config = dict(
    d_mlp=2560,
    activation='tanh_gelu',
    rope_fraction=1.0,
    qk_norm=True,
)
MLP neurons of a small language model. Each row is named by its layer, matrix (up: input weights) and neuron, and shows model dimensions 522-617. Each number is 500 + 40 x the weight over its row's rms, rounded and kept within 0 to 999. Numbers have three digits each.
A block is one neuron, or neurons of one layer that tend to fire together. After each block is what it responds to, as a language model described it from the Wikipedia text at the highest values.

L5.up271:496487527546471530479556479508419540559483508553540475467502500430471475433500494463557484509524525429473495557586457570526508532438527469467506569446476533554489494508485455433441537453528455532533440516520480423510512551588500429513451479471515562519452424453483430488484478524490484501
L5.up385:516520527477388452488504512519468503574513508468529542469458479489488475507476510585511543485457481480542552499565466542418580445521535600475512511462457484526537467538503505545458509490544524528473536482441542517519535505513486493521529482596530601530444538454562540482458531528512484463
L5.up400:474501502488522548562559475474520514537574522522460523485473499512553479507583458520597514605520602491514502527452502518500497536531544496547460498522544498486452522552539462448485483467526459551543494522469492466536471496428496458609496479503494566429569511552474489484483511425560551538
L5.up938:478543526432516512480501432459456435480552509489498606528409536507458496510440508503520541470468505506405506512466479567462535478510559536578514480513483436526518536523552466582467513499508504549487501467514530501487522519530514548468441521562470470529489515539545497428480430464565513464
Description: Adjective-completing pieces, determiners. Final pieces that complete adjectives, often evaluative quotes in reviews (expans-ive, trick-y, unorthodo-x), plus determiners like that, this, same.

L3.up298:480538495455505544436500517530454481416500494521558482513577458436550467522467529491500510481473538479464480523536380516517500444495607494549440515528471522440549435478541512504498504487554466565551478505571576438468563449574506543510487521474509551539515479502525515446556569560538486489
L3.up342:601509486473451464505525504504540447519435513545461471508467499568458565475504464479528514499474530507507441493513499527514540526488453503433555478480454551550456524509503463440515421469480499487513519509481453541536531524406546493509520498493439576534551516472524554512502575560564527571
L3.up639:425422482438550564532526486475448486541512507492508467454521532501555450468465481507432526483520539529522517442500522489500449583491493471537530597524528513484519430524509449622492534508537512501470531479546510568555500521503474518520409512513529505509496545529434478456490516507504512495
L3.up651:541524553462520516490528547504410516526496533586464460531524538542484557425480438517481447537469537434561510512478483510526458515498490479576485530470515486518539477476500540517506571548407464481526581504406502494567466511522513518484455481451437508497491460520521511464501500518566436506
L3.up887:515489445457446515466482440561442457498511528412499535510489543457468516520480508506443474474516463539468490499499499470455529533515472540504451500437527526456512459523474605603544541501478582569470511487526556448455572478395435482468575505500461511484531501434541516447509456568481513563
L3.up1066:501630504560522533478490464486508506441476475455442553484539478551506505500483546563463463480432529483540543504550423543462470532488491484501454487497497509494520451462544508527512486486543513454503524510489535513504534518490518485514462494587444513529487524464491560479555458552537547538
L3.up1605:543490565461484525547593503444492531401432520518418531470526485442520515536526468545443464553470522430562509513518485508506457518527500438516477558499502553510482473476546525524542497444490458446528554510486487477529515499461481457500462453506471547503462505530498517423509482508585516510
L3.up1620:506481606537442477458514586497509487522535576484389485480467591505516464428539538510510500503508458504500495512439446420541524471584462483487532470532525451509471531564509487494509502522500519565490525464538377427512507462499508425488558493471528510511569487459438455447528442572463500511
L3.up1639:508471528456521576561457510493452511490483562565565488489449498508519512486483503557511446512539492523494491483542585511484472550496534511493567534450486436571483471577496490396547549401495443488498486461564557434467569506542487453480473473521530435463520500472454540534572460516490438540
L3.up1683:454484554539478507519534447552487531502546520511536500499478507485487529563516492525443540439463515427497488475501521490490398485454509506432562493548470466540499428476449492491540471531455491489449411543560460568557504449504509494489532555459480555449468509581567495481431549501545539500
L3.up1784:512532536497489519473476491500493506481386510519414502466510501520450526530530468486488448562443489482511554523511540450561437473510495502507513409508536463489506567489540561445526517508490478456492497552480478511540568476465464571496479542546568541543451523448479518460465504606480529500
L3.up1971:439559548399502543521541496524511469485579506480482532473543521451514438513494506418531414513471546441474572489449456509510455395478461530452481557510480454585480547518501507548520489543553560562497504513578527487459507494455497486491358493550447555502490546510485441486518510571476560549
L3.up2036:552533579481425505414553525559449528511460516552461519440548544515467466560562470533461449526541435537528549500504522461557513513522456526537440450515535398502536508574516489473569490479499503499529540547457509417518444499499507523502522568447485553507505530521474495493468518484517504576
L3.up2114:485496517514494548549468496554415447448542455513504551548524484527523552457445471500499505417469520441462504532447529443444533477456503599522443507479468507523488488449494485536550528464516465478557509473532543543535476506536492563547465525570442484466533465498477445428543521496467509518
L3.up2218:440484592489497540555475590582473496497622516516593490451448460509516550501519458581481593501552514490491521516535531492489495477507522540531441547496497508468368498450493503493527500545509468550507585474507502509487521516506521488509445581521479514419514428460500539520511420455543496485
L3.up2259:481507584502497535511495411524493498412460529550494485538533524460444439558490463546469471483485537534592525474503484477477452509533550559498532530575553478449466526476431525506564533497522494440538544540533517540531520585458489492459444455509461454483588510542428513404516467462518455567
Description: Anaphoric demonstratives after prepositions. Demonstratives pointing back to something already named, mostly after a preposition: "at that time", "prior to that", "the same wage", "this book"; weaker on scattered hyphens and word pieces.

L3.up219:531495523467464438531529539522429516543444477550517546464569462507515456472520516503531536526445526479456431464534500462484480579502513494494490510453495457444490545552552506589533486493509556555471516458550519525505485471522467476506488524493458467460421511570447477492500484537461560446
L3.up238:428516495527416468560542473536519407449509488522508530541488487511529471586446514503434464535478484472577549561501494439470487436540483478571476483519561510448532507558529424463455418541549507523474414477552434570530484522413449499489489527454482540536570467504430486498427493482470420477
L3.up365:479554508531545472533528396564541442470502472512543532444472470483528509388539517534484423507508550497511499462478558483487475558427502566554520474455513487448473484486569503457523540516482470558450455520438526518483546514513492555506542461525516527496432513511506540535512500462509473522
L3.up400:446525526479498524541506506495513483518458543434513487508518440485466436497499528572526518499530501477537537513493540498420419507562438546483410515477553456504484476434545442547434563466538490566439541490520475556525505510408474523506452467472493499461497483457494465596532453440447534482
L3.up792:500480450480476487521567521540567550468476554478529473501472618507497511477541450525474518469493506481542543497435439532460499483486509506492483450504492530436464496523518458508550471418477515490454515502478455564477508468471430469500414486494466458517543517457494579552513496507582565468
L3.up919:540529458478479498541426512465498469471563493516454490534505511479480503441522478508519555495476556503440526457489518503482505510561562527582459508473460505557490458480471515467460526507617492526461506452574486467476513566528455536454502409430516550500574564447465547488549549524513434464
L3.up1427:419497517475423496510465446531522581489525492474533487442591460459522467423473516421496477488479422456495498525506467514495493433452488533497532512503570484461512414484549442553515531536478537537556557495527498496507487485586473596468543503488508514478444522479482490493515531534484518501
L3.up1585:444522469447482454471414560513471457528453591472434459511439507474618514444529462499508513557516472508509524501452540496583408507467482493579456478504470543501483432426477459570484519440530532524461535517475469511486498449543468513558472508507487576537435524466510473511530477476438460488
L3.up1588:444479522603540533625525557511554558571472484515511549475559472523541501519481617564550482426469624573513500521501516519512479522446479516460448464475571506596510441531552542471491521501591504547562501479438463483495452518478497466441471474486487500458483541458471451497485461440515516529
L3.up1766:442481501456493463540512471509479439491502536517481489485533496597421542487498456526509506549431485443513540508424514614473524486469520486519501540561546546545426461517525466481546514629505495509511512536520447498479508454446503550515515434504496509473461528512476457484458486535552560478
L3.up1808:475497498419437509502522495512418503561517470559510539524482449476523464503530513554511500519470461421509542530547534540530448518456426551482474444506529528478514470565499564542498509572519528496496502529498491459469458431469501490464470403476522524470472509463507476619460564485559468491
L3.up1920:465507489388492549510471515535524558528518548507532542546442440458512510497550469548518462492520539432480546476555531411485535470542552459440519446472565487502459486496537486483528481534532510541507505545529477519482478532509451483526484516517519493559487512557532538601495525440462585533
L3.up2093:480503512458494516519493496444472591514547469451447547539431492463510551524517446502517466466539503538478460470522399488539528522448551523478496507470502461526480459452508477506552519472533547516480507528504441451532471463538479436502509486533567580403497504552470476508442459529499513537
L3.up2210:425498512529456485504515463477471435473551543476487521473508407485438526502512483503490470400497507495462465478490468472517423492521476516485586519429572448459437422537429453513514448518455478460533485498508404467541520478557554537459528553458487468509505496488552474503507491494477533500
L3.up2518:511532457481524489521490528533524456534447499555482448440531586445444401558494504460525495515477522529505479436471567506481481470514595426526517468465474512466509489476560516600459493501502506487526486486498521545501544456493509506515442611494496509507463514468485473524566488444498470498
L3.up2523:590564520471449528564522461457540462558558519475548566539468485491490468510464508539560544480479528557502539523551461464513433535497503523494443543525418456556522503485412585482460518480581484467513543500482493524503424443467481508565469508477539523481476421530507453500510461506435536461
Description: Word-start fragment pieces. Short first pieces of a longer word split into pieces, mostly after a hyphen, opening quote or bracket: self-'p'ublished, highest-'g'rossing, "'ent'hralling".

L2.up2234:522543512447523474487486483607602491539460550450571507494523610516480459530540468542510492543555519463534465454474538484487505516541492403519508474530539479531440511460515504563474464513532419485520504567464504525444468591514563499477492546512497459477532479480469485486462522513515482501
Description: Numbers and quantity words. Numerals and number words giving a count, amount, rank or ID in running text, such as runs 93 minutes, number one, 350 kg, US 167.

L2.up1003:498518479525498526417441463494546531461400509375502445418487501508514493553490530494470535529480458456559486481452489525508406424449544464558472593466458498479489423530484489468462450473460546524503486474513505465453499466551560488502512500498417383491537513548482475475546465457462530520
Description: Gerund/participle -ing endings. The -ing suffix or whole -ing word closing a gerund or participle, often opening a clause, e.g. Taking advantage, holding, going undrafted, cutting off.

L5.up1537:482539461499502479510531558460504481533544472513512535521428473520492543477538484475509503511516510464526512425495527500552409504481502504546479534502470524456476460564432515510518516459559492553435442499539497576600457468460470548516488507462464481485489439547515463462561383586515521505
L5.up1655:511514512543530513555484440534535524403611462493524535499500545545511521500400449471506499510467512475505525491542475575542439553474494465550549492482452519512430522504529476518492507490533464531480461431544533548458473457547530540521453489491491442467500458536433558492458430486531459433
L5.up1827:525563464515523467470523486491482545488529531472535504509457483498529527528493513540500537514521444505451548516446517489529515474466480593472499413431498538455513493490469445457547540560539539538489400479451510534531465523485565464470615534501416422534465507493497459524479476468499447454
L5.up2143:447522455495560494510546498461573447429525487501488505514462491458592529547618447528536546484486474547514501557495474478552459472543471517520544415490426528495500457474487515546480398535501487499453476455503538571581471534472503439472424483473424502443456486522482518490482456511438417513
Description: Mid-word subword fragments. Short subword pieces inside a longer word, split between other pieces in varied prose, e.g. watch-do-g, news-lett-er, consp-ira-cy, intelli-gen-ce.

L3.up462:503531481479563495457452558558559460510516574527555547559499505489517505534484474423412447543526566528566428454543574605494450505488518461503524535477542506488522481522526502488539500553560528470442522536537510494509453555570480488465462487493530550525441509427535459562452538609457462500
L3.up532:465450513457462420463513493431565487431473507477490464459470529499457426558470523414460475494531607483530474452519499577504486481486484480535485491530457532475514510443501456523498486525463582558548574538474501494484534493501487447442493526429545494438487519520494537555478475516483553469
L3.up670:490553478465484446488556534514489531473522452514533580507470481511448562487517477477476538498480520495476511468502463443553499466372490562522524553506514502418417514568522505521537454466474519467466533486434471516548504575499513493479516477466449514534501490461448446514577521554476558461
L3.up798:523480453508484539536501495497488469495511541557498529528431549507461532495467485464547493489410542566456509489487451509584503502494595527494482518613583473437501489531465492522455424473590572512468518456523485465515537466541547430459494469486422492548506521400480481524544421564535475500
L3.up1154:492532486511567493467525529429405472450484537524544471549500550554449512529471466475506472587487522546452463503525432496504488507493492548507549473521486519483528512482534549544498502444529516543518482441493572527415467482424518457485546472416487525444547509547470432508520490463542522496
L3.up1245:508539488444501549540505563530483405543498516529563472500511457419526462429500453496458542531510542514487481464533440445481477411573446415445479529430516499467493500482502496509505443507576506480511562450442495450539559496470590539498463494534531594484495447556523485494536514506532562522
L3.up1429:552484487422472450486481554519491418474512489394478508497469502494451478508431491566496514520577527521462473505490527524464528510524533590519472521503455534564502502557441438521435506426469444431527515466534516497499455514544534397517534491520517520542522489472506537510526447507565504569
L3.up1459:512501484508519489517463510487498500506543427489514508516501553531511555553397490542479493474439551526537519515449505559527498470497482452551452521561483505512555526462486531523538532469518503467462460487564463489471499554521528496476506456428566514544541541498482470503490498494511524466
L3.up1517:517523436567490462504563509540499511458470559463539520497519516494453475509530564519483488475476495526469476492474486510509477524526594476536429573522476491372487522510528494525531425421504464547461497576459520497473499498580479497515515478527470577530541542520525492504582448509478447579
L3.up1655:560495501428520463474508456471507449505544551497476482572474456483505485526503590476475492415450541481418437499499534538527509533550443491446520429535446493492513471405555464534506472440525523582469478568560455510500503507510517482501498472443491507509465528478440468481425510558502533525
L3.up1714:526468513480490476469460583558513537503497511477474532552502484580435503500473494544512515432539522552575499583441525494511473545470478488500444510556451452538532464493542493543523474496545485476455539508487589534489465515514565450499485549468470483503511481616522549490529517611475478456
L3.up1830:496480433515470556460546428468541522443498525458490504492421501595518475522484486451483348537554516500463465505497538550517592519536499498574558544497520506583457475476554423541469440444567526458551485498572535473543453528524497448500513452489516549551511562475569446462546503454507458494
L3.up1993:545457496480566432531485545544489527460522530494512510540468476534514479501516519516506480510466519554478399462503461456525495524530554466463499477470520536450475516500462520536522476475509496569497497536500487547486500461559558524425506441483466473550507532502522477485485445499466506462
L3.up2163:479498472458503451542544496525452485561531461576448539530537521582455544523538499466565509564508535551455433481492560499517473548496646542462496502478517495468462487467472457524496471397547523575489496547512457505527447471514573446550496409453510493486432585485526473454576469485439492458
L3.up2455:477594434429485512503471491524558471414498460594516493531487540507503458517472526458562526541560555487482533489501539555499496500502516509498564517493452503496463512494455505553486478433562511549417522532521449444447434512562533491523481459520514510529488491523504401535511434529575480555
L3.up2474:452488418503519503450561585536572540470555535495503497550544557458440467479506528485483472465459516515514513470464434516535478533526502473488491521524614443488484522617588457523466554595496464489547489561599496481485539550541488554508487531493435446528521455387473526547475478428519500493
Description: Verb-completing word pieces. Final pieces that complete a verb split into sub-tokens, mostly inflections like -ing, -ed, -s, -es (throwing, owns, distinguishes), also bare stems after to (consolidate, load).

L5.up210:456497550449493498469556421501500508454507511454505511476457439448519426537453552480490470511520502483500525520556493513519491534463562434440517545487454520483517489471528399464493502566499497440511454530520485536574568563489544526554471607576494538527438466561496427552481456549502459509
L5.up422:473483459484473446481533513446498530438432555542542571565447485483503477508437422469457487524528502423508515458592438536537524476521467456461456521482518506510469452434465488490500476549525500488427523538493475614433557516491531505461510452476444517541462568563462491425484481532502531535
L5.up1756:445438476587479535482448467521532496502496483519494518513476457458534488453510567501539481428487528570453536463491525557521442526536479504432532533533510480415489504512474504442517456546493527469558514500486496471527466484460541473483428451519498539478447436460509480487543505562538490529
L5.up2034:539518446519468514434428499460479587468555524487517485493497502540554509509473505529506431549497479448502413576441514463445533489540565454458544463499520492554470496524489502479500435478413540475466456513541462541564578513490521464548455500488536421478470484506455448514495501452510517461
Description: Decimal fraction digits. Digits after a decimal point in table numbers such as climate temperatures, vote percentages and counts, e.g. 81.7, 45.94%, 54.11, plus a few word-ending pieces like Roc-hes-ter.

L2.up1386:520525394548422476447458474546519457445593546469512452476539472386584453538497534420496435511479499440469425462495440433586505426483457529421514476522533468500521488508506523520507497534575509508455420521561554540511486525500457524551462570486492478518489510460483510494475490464449458507
Description: Plural noun endings. Word-final plural suffix pieces on nouns split into subword tokens, such as -ions in factions, -ures in Structures, -ors in survivors, -es in successes.

L2.up192:451507475516524568469496397454496487493481582521549486462461573481451542459397505454421545510495532412504447520540490526539521506499511496521474590446504487513424591510487469522435542526467538460521485519528573509516421473477455476512458510567474538519527472540491480443457486531546460592
Description: Clause-opening connectives. Conjunctions and relatives that open a following clause or phrase, such as as, that, by, who, when, because; also stray mid-name pieces like McL-e-ister.

L2.up1329:495474492483487437488449466471490503442544506484489597453483468495473499491464474474460528463521486514458468508486517546514466475465531499517493492432483443608456549500471546481456468544538504489502541455482489464513503511478529501504492446490466526505495434489488486505437498531533471498
Description: Mid-word pieces and table pipes. Three groups: the pipe opening a wiki table row after a heading, digits inside numbers (0.80–1, 58.1, 31 July), and mid-word fragments (Auxilia-ry, accomp-anie-d).

L3.up24:472504491488521480488467554485496546440462530488494494483520494422448416565527515468519475469500557535565469577470556525506478500434512476413526490476448473593498533514497546506497532517505504479494454452473579481473511506478474553479435496439504521487486497472404475488494488477534581503
L3.up118:525467455500501499465529469474530511516450562455492519502483544481547457524525494483493498511491510512423518499479491585504554456539527505425527449523458427486545497460416502508507502456512532517573484493548513510564517488474521538482430456488490535563603523481479505439528454524560470499
L3.up206:570481443590425515483474544497440443531503504522538455452534575464450498516498416457421444525556472524503562488484467517470480452567499524430471516543510526574493465522513511444521488461538531621480485469545519491515487494463495491491477529466486464513539514462505543521486489498482531519
L3.up236:597541502473500454522474561510511476587498582531569462502539493474510437532522469482448493441574496548459491432545452452460511526545446488489530479457557468538563548528490579555548509521478410476500565496532516465537521455515430467496598496544470580470597564476504544442489511465446458574
L3.up371:470535474527517480430522490523445485462548530569583491467555429476500451520476492441479477534556527511465499543507489539599547465547489502482516543482512476487560500575527511470460523537544501508515469460544474467479551495484493555470493503548574579458498507492442427542440503549402437486
L3.up440:538460528479515502448494455506476572441505424535498457519510456501465451424495411550442514440453509476510523443446499492529487471550514514463521530491437437497439532494561500479514500572433546546519435475459501472490474516508596489501515518477503541589508545472495540470516473516478553568
L3.up873:582434492553522566532571493470459540502517507463522482514479572592511511481462519508511535530488438503526480461543496523538541474613546524484572483496564504494481496538502443553473472465511541500556454472501492464498514422498558514566536493502533472481507420548457480488500541532450576549
L3.up1012:508486514516497520517447470537510512464550513392526463491437520485500484515507469516486495480467498474545513506484472459490515461498486547496551413379544511419529526500511560500532510488528463516504451504439509549574518472502464474510440551538449487399468506481517548500548470484535546437
L3.up1172:562574490478470459498487535502393477511575453490544555457492445504575434489516507412467471552513454530429504528484456492491545480496508532458585450500553451454481437534492475560511453470498509471463469566514557440494503479469448486480513460567496512455482568493458505533497466541481562507
L3.up1332:528490467500571444502580506551480544487517547555510513535520520573469532490431446473509489453510529516421447423470498481482448562489475488482482488456491481481510493488560502526490466527531482550518486528632444511516502441433449507503487475465498422488541537495526464466498551438506478489
L3.up1380:559554459487538509535515445483409498514549524539453468477491497501450543515491466460490556540458437498504504462536458546482475547521498432517427485439501446520518515504503504547540472484488456438584493446559495476556509431522583486473502532463500500466543496445458516552516569550498467462
L3.up1458:496505463453540480492491464519485457564509516481542482493533478515463430529516441506423465506439555522449495482432504434508548516557463616435484570428523575514544497502524511508521518562505537549466400486551535483550536494468476490459471554478481470505460603461488493407466497448537443472
L3.up1519:562499469458550537486534487472488464498545598526477459437489439465533470534527487516456480456562527495534446537574525431431473409530591500505567493460480485523483447513523466464553497539562470519518490526526524495492483526589527499542455503496492475529496454477564520501532523558494504523
L3.up1872:477448479538561479482505502548471477461489484436524542533518493485471476488511510522460480485430545508420506475434467514484505437469564540478483473454466479506532428507541531538535535480464507523520525501535557541528582488537427515421570522483496486466549509521467506451522521503596507473
L3.up1876:539479467587569430462497512527507485491529508519515504525548546524505430482527498500443521466458452483460520564480493472522533425461455489475552505499485535541560554468506576536539488470486465477491490505547527474495489480531434465476556505531504500563467461473401495506508466438461459442
L3.up2347:490479483413474563497467572429491495523457522527421492540570516492425472483507505568464506494522491477494490479458450534495590480422536502501491541446494472517541452503552519505605510508467487455529413461529503524482510513497487513441448560456461486510466519481534490497513581464530486506
Description: Word-final noun suffixes. Last sub-word piece that completes a noun split across tokens, such as -ion, -s, -ment, -ity (cultivati-on, deb-ts, clos-ure), often before of or punctuation.

L2.up1687:505557482477489549480523559436500479587478585471526545463510513499520559566497504455525453472489559474473545453542478567514515508427485520544435524526474610359533448487559522527496467520534434469540522531503472516440394505502452518517472519526507485423510530533502447523502466408504518532
Description: Mid-word fragment pieces. Short single-letter or two-letter pieces inside a longer word split by the tokenizer, especially names, abbreviations and math, such as the d in dt, Djur-g-årdens, fille-d.

L3.up616:479497501455494503539594449500474490514496496448493518479496521495532483434564494482462421475530506540517528507507420520462478495560520518525512573514489480533494515554456508503521575583534501454497574432471478537435495492538499502487450531498497558551521446414543507523505537539505462534
L3.up696:542515510494464486519537435465525549417540466476519561535521445486518478515529504530506527495496466524457542469526429497490523469468520472537571522493500491423424513519529543502530495536518475493481545533467401527418502369505507551446523453486507501525482530503539555538514482555485446468
L3.up946:470480500480524569437507505495436477519397533487539424520499459492476517498506416561535475504501560539467529472520462477544467528526479503531453510486469429452493511548445462462538472518536502584517471482452475517513577508491574422505496473486365508593483569499580556491439476467505499527
L3.up1053:466530509399462580496463444521480532512482492478557494499562454476534506515614417462513478538500565465503529420489493519498510506484539487505515568573483490537557447499461459483456497498492550553502526439505510466514496476493513486524449449462508509499541459580483532460495427511516488608
L3.up1215:563445456489496490513487559526412505532491457538485484562465510513488540532502482527505526592451544451505520500469518529441506401556438536580528536544484472536498501431463548504514475544457435563491522478559430489501466518440525565573450555512479441480506501514516524445391508491492463543
L3.up1386:413528474470532481556560540553546547508557471502437539553486524521549507487523475564457561469497472487581576500442472528422558543537402499436478459528524542507531485433453426547527554476483459467515557478538435482532535484502565588567558430542537389497535536484530476480532483485477474536
L3.up1691:509481533474487553506555503473485587513580491507469499547526454480555409562561423533548499521511573478505504508492493593546489552459507490439535441414556525537486487548515466468476521482476448560538424543588463464503514565536505482425518477488522546544500478486490454454505589512528457564
L3.up1938:443495518454536453429544453493449500525454451396459523460527504618540452465534450498567518535478505459502520482467537547555511428502571586467490533498471526555480503492478496520508514523594459513544485478504493476490503408533526464461548531455423479520460456486530476557478483482443494481
L3.up1943:478500528474420466491507483497469482519593482502491493554553495509466502590531478435396417550540470482512496500461399493550508560475420557479559464533491484488472501450490494463446483507544540455476556620614545491476530535492550535475513513545473471472548447514485492538471519498500475575
L3.up2080:573519540529496485487518538506492542485526465547492476485529428484531514547513495509555535537482514510502520457526482467391478480489572531517494499473490507514521534514446475502506457517520528502517478543498478486533439537547411476422462525527474463448519437593467428506485474531528450505
L3.up2124:448406432509494470473535578513474513541492449479542502568519455495500516485518484434465454489477559553511551497489521522507536559492500528489515487574555504501468483570491538488530447532510535592435578452559503438449541462545527449483529503443501467569455491465425505466484546491586544535
L3.up2203:474511534503494504372513563544467561475516422527497435470508469493514446510502500453467499501445515478542517489496504588431441577498482498482467526534514510416454432544534507542463445478553481494446549557532528580448512535592464478509429496510518443565541486491512529487526496534550493555
L3.up2246:504546450434540550502515473493451573445491516540521538542597427478536528498481517535486537507519504460473458536507461476495515453488513496505456579589483470475550393474471511481540490508525498593468437542478498552500518528480537498449523550552479465497497525541514551532457546456533491506
L3.up2367:503510520521466528459464462509450476493487546507537470548421506531497483458499483482537440450448503527509601493517483453519490497509486508457459498495557548493563511453483514488466517511484518460409513506520509557482497521502497419520519676516479497513520562582453430509446530546567547481
L3.up2502:437427543404519572495513526555539472540457474514536527531446555489444578531510454495501483450539543533580536454528517480559440482559476462566485517527481481463502537514492540574540418515572441536511517472465602480559552527531499444451528507511462551488465510522426471475489454476436510484
L3.up2512:454468502489494499483486519548510470471497541450539538494549439527518534506446454572452437491513453519465480505574525491495533486444488486478491501498400443488482415549532549510445551428490557456502480522484541583431477514543568515497471460490516489415476435444497485479478550505449524505
Description: Token after a period. Tokens directly after a non-final period: decimal digits (38.5, 90.7), abbreviation letters (U.S., D.C.), and domain parts (.com).

L5.up724:546446462465503514556487551560403531516511552550480500565535488409429539515475499484432471499547505471537538488433416476483513500445587495428524505505454510481562497489578533472512529517478517539613475482530504451477494488589531449438503493503461506412529481484488494501463531482527503539
L5.up1496:566496485423483571532477502506485566566552549548456426530504454558460551534500516430494436511549496522536474477430532596461576492516510477569533511503480406530502480496572519535466497522458539520574474493589514529496553525567554467472566516469544518508509459450476502541516444433463479505
L5.up1697:564469540420555508514525499474397517531454535507439530577475532559434530480502491553498445535503535476488484556470514521552544526397460562539555477551474550469480553493552466622559570479466494482535461499526488537561549490495548487450547519474442456456492534469480499496453446476531527470
L5.up2386:501403490542493462487483515534453527559534514466550544532442506432446487524543602448465415492430524565448518494425483508531525440479498466493575465477555466471496469547565546549516510518515506552562442484554438479550489451572507460505482461530524543479519508543429491538483465529537424542
Description: Noun-ending word pieces. Final subword pieces that complete common nouns, often plural or abstract, such as the -ities in opportunities, -ments in commitments, or -otion in devotion, usually before of, a comma or a period.

L5.up48:516485542512464440527506474482483500442488460450402516466490508533516511545542501471519540488462545477430489558541565490509458497498466575460569497480489439556527523516531500500530489473492461472495443442426435540571428461481513495487514514507491507478455525498529436495512430514566547523
L5.up1804:474533499519432579549558556566519481482511495488466500492492531426492404447529521517445485472481510523504526560500508489505470544567442538511458496473544486523507480484492538498567492491505490503520477498550441538503501526548523504495516459584455489519551479457474463531473465528540428559
L5.up1842:556424485534532446585570441534504487546424517551548505523554572485483451581446479509512502477502581464481528552495521457506487465424475474495577473491525477536547460498474474539446497493510478536440382492591476581546534518505560504468495493510451467553519439480459446506595558471500492526
L5.up1957:556523439441440444567470520509524531527435553501485453494477487516504500574489512456474449434458507498491467481509571567540490483495425533503564484513473483458508475535439426441514524452489519533547511506544493445516515399514576417566460526427528578559522472491516467530500471537472457526
Description: Transitive main verbs. Main verbs, often their final piece like -ed, -ing, -es, right after a named subject and before an object or that-clause, e.g. announced, reiterated, found.